Weights of a small transformer language model: 11 heads of 64.
MLP neurons of a small language model. Each row is named by its layer, matrix (up: input weights) and neuron, and shows model dimensions 224-351. Each number is 500 + 25 x the weight over its row's rms, rounded and kept within 0 to 999. Numbers have three digits each.
Before each neuron's rows, "fires in" lists the words (lower case) most often at its 100 highest values on Wikipedia text that the model never trained on. A number after a token or word is its count.

fires in: "of" 27, "the" 12, "be" 11, "from" 5, "are" 5, "their" 5
L3.up577:520487500456488546471536477528482462484496511519522518533497488494488500476505532525481480495509491480509486495504487515502481442445516496530477448487503500515479509478526511502536525492510516461509479505530477513516460542480519496486472473504491466492509501503510470530480549452514497485497515496515492532511526494476513450481476534480522503476484516497488482518485525491472524532501

fires in: "of" 29, "the" 8, "where" 6, "other" 6, "new" 6, "another" 5
L3.up1913:488523463472459487494463482528528524531528499483489553487522481532482540477480545459527485488472492503549479445481542512485501491428496476493507544507505506498475504506466538514479457524456482525416455478493505498517507508527496563511533516529528498490467510473498539484515485489512479499502481487510510522489544482530483493470515482507502497485494492519487487524485495500471537507499

fires in: "to" 15, "of" 15, "as" 8, "at" 7, "while" 6, "in" 6
L3.up1187:528455454548535524519546501527527489499517451500453511505519483480533552482528519493516473480541524503480555522541511499509512479462502535512504520520525479523514496524529567511468533509511477494537504497476455495503513507492506516496513490524463492548416537512486492490502474495490546461474494541460530514518499432509495482480471552473512464526525499515500482552464511507489496431462

fires in: "in" 83, "his" 5
L3.up1579:499511515547521465502503461495510470499482421587456490488484516460526522479507481518527548535533468536525528495508503498540527493551540469551492517487515520507480533560512518537511505475485485487490513511544554460514514470468522498529490509500469517470518528492483496478499517521516536458491455485460522479514499545484488491442460494499508507511511476509543532481510520522498473528491

fires in: "s" 26, "of" 12, "fij" 7, "his" 5
L3.up2620:499480550515527494511484478463522498525532491513515537465465516477471474501492549500531493502524483483514498506495535512486477534508503508536476522479497510448526451486495498469526541474522479472514458482503494533481517491519488477451507490520478483482538501536533539521518469498523511496494511521488507450541525521510504509469509509464474535485548512534501508498481502538519533460502

fires in: "on" 25, "for" 13, "some" 8, "of" 5, "more" 4
L3.up492:546435473506512435515459458495496521504511522484522490511492493522518520492475483515519515521496520558489492486547497495478491527499492487500476553519497489488473536483464534484481541532541484513532471497489498503540523500460498546506489469553516569490523512541484521512462476458470509496522459514488472519510488454489507486520524541472466474541523506523520496523505491545499522515512

fires in: "until" 19, "of" 14, "may" 8, "only" 5, "later" 4, "august" 4
L3.up2679:513476512498482460514487499507490562479511503514479535469529534506460492523482477551519476480528485551503483503515521487510523466496515476506507525446488492470463484536524469497543486477504515510526483468484449498475542455439487473492468463511514475548510485534505496452468469484506557505501482491493518534484495475464507515536472511483500455485487464459526478555486519499442507529446

fires in: "and" 14, "as" 14, "a" 10, "are" 9, "were" 5, "in" 5
L3.up1729:528489493471517476489497451544516498469495486495477511475431472466531488493484497554481435524520482522483501518451519498507513509527514484498482495459515498539485539512504513528517468494510496473510494472479508471489482471509522503468481491449506485502463504508527539464505501474537474525515504468513498494482461466525529526520506470495490500518506521518462529540515449517502490501503

fires in: "a" 16, "which" 14, "this" 10, "that" 6, "one" 4
L3.up529:497494528485512496479486522540500524465506530528490513545520552533501453491480511539500506455497487513454465509516512447488455482513531533535525478507485473510523488514469490531493534515511475486534508537529469501486491458522434538490458465518514536532523525498463450494499507514533475469503462466490500494516466489465495501498431474464492450498494526515529505489492517539446479518494

fires in: "united" 60, "only" 5
L3.up1098:543524440498476457499505513494461523505473511510496455509510497491546549506487499496486510517451487493477486468494477477510494517501486534494509471472531458472485510542495516506500522518509503499499482506480499518539490518459538506514486491415472515503494494482470500462529473493504557516502488474536529490469486491503481473528528493497512497510477534506493521521492499510499522517529

fires in: "and" 24, "as" 17, "the" 10, "to" 7, "or" 5
L3.up282:486462486510522520528481477517540490504466488528515457503505527480477491529509467517492527460492470473505475495481491493520507478492463516478539535517498535562471527477510503491556531499494459510515492506492451479491463476496542520512514532468526488485486428500475533539528459497490480469480503505505535510464496404505465489492499459555500488446485450459501503500453502468483490494469

fires in: "s" 12, "at" 11, "his" 11, "and" 11, "the" 9, "with" 7
L3.up1005:468471484467503423509449488464478524518464524514468471528513494509520505496528460461514473519541498495481505480537501558501556501513494503486474537493554528482497490504494545488480483503520512507473497506501491523517490559500475465502430496521497514501453449516529512490479445514462545525496469509519522518493537492483536517489483530548503476503491490541487503532501470509494497479491

fires in: "the" 44, "s" 4, "announced" 4
L3.up448:483447477471453497529501497487496482556462531541496443508474514486525515526530491496500489466488461556523496501536534502498505523511462535548496487496495490497460513547424511540511458481528472523508501488486512500506520510490520548467501523462521481519520480442522535479473451463490504533501484509465485479495482501487534514465499502534508538495475486484525515517511488504496510495488

fires in: "to" 24, "and" 15, "place" 8, "be" 5
L3.up2750:475513490469466532501530444563535505510523466488503489500502520510497515501498540491495468509478520494512477507510490536481491498437499479459492521525467468440465475490472516458446488554502484513516520464524473507526478545453486544540493539488499526545476530497505523508532538487520549462433508521481507512531462486471472534502504487482467497543493497515500522512502477490545494451513

fires in: "which" 25, "ahriman" 8, "this" 8, "club" 5, "up" 4, "who" 4
L3.up1972:513511476510500492478460499510513521498522501478542483487471511480520483500499497504464507529476507517509490509504521542486485456466491495527510509454490542520514508519497528490466520500512485501536536500488527504492483511535517529443518513527535534509507494508503489571511459534497531486460469502516511459482486489503475492441486453473500517515513487482519502494504508508495444512516

fires in: "the" 33, "its" 12, "s" 5, "100" 4, "their" 4
L3.up1348:479508488486470549506498502481516501491517497499491522513518449505568523515507510532478532514494511505533514495463462527511502505473470493479495541494555483493512543535478480477483520451531477527534520495463485474482433475531491501515495515523504509495491523507513518483525455455531516489482566515478535512514551515502496489535481532512513525528485475548503524529523448485515487450536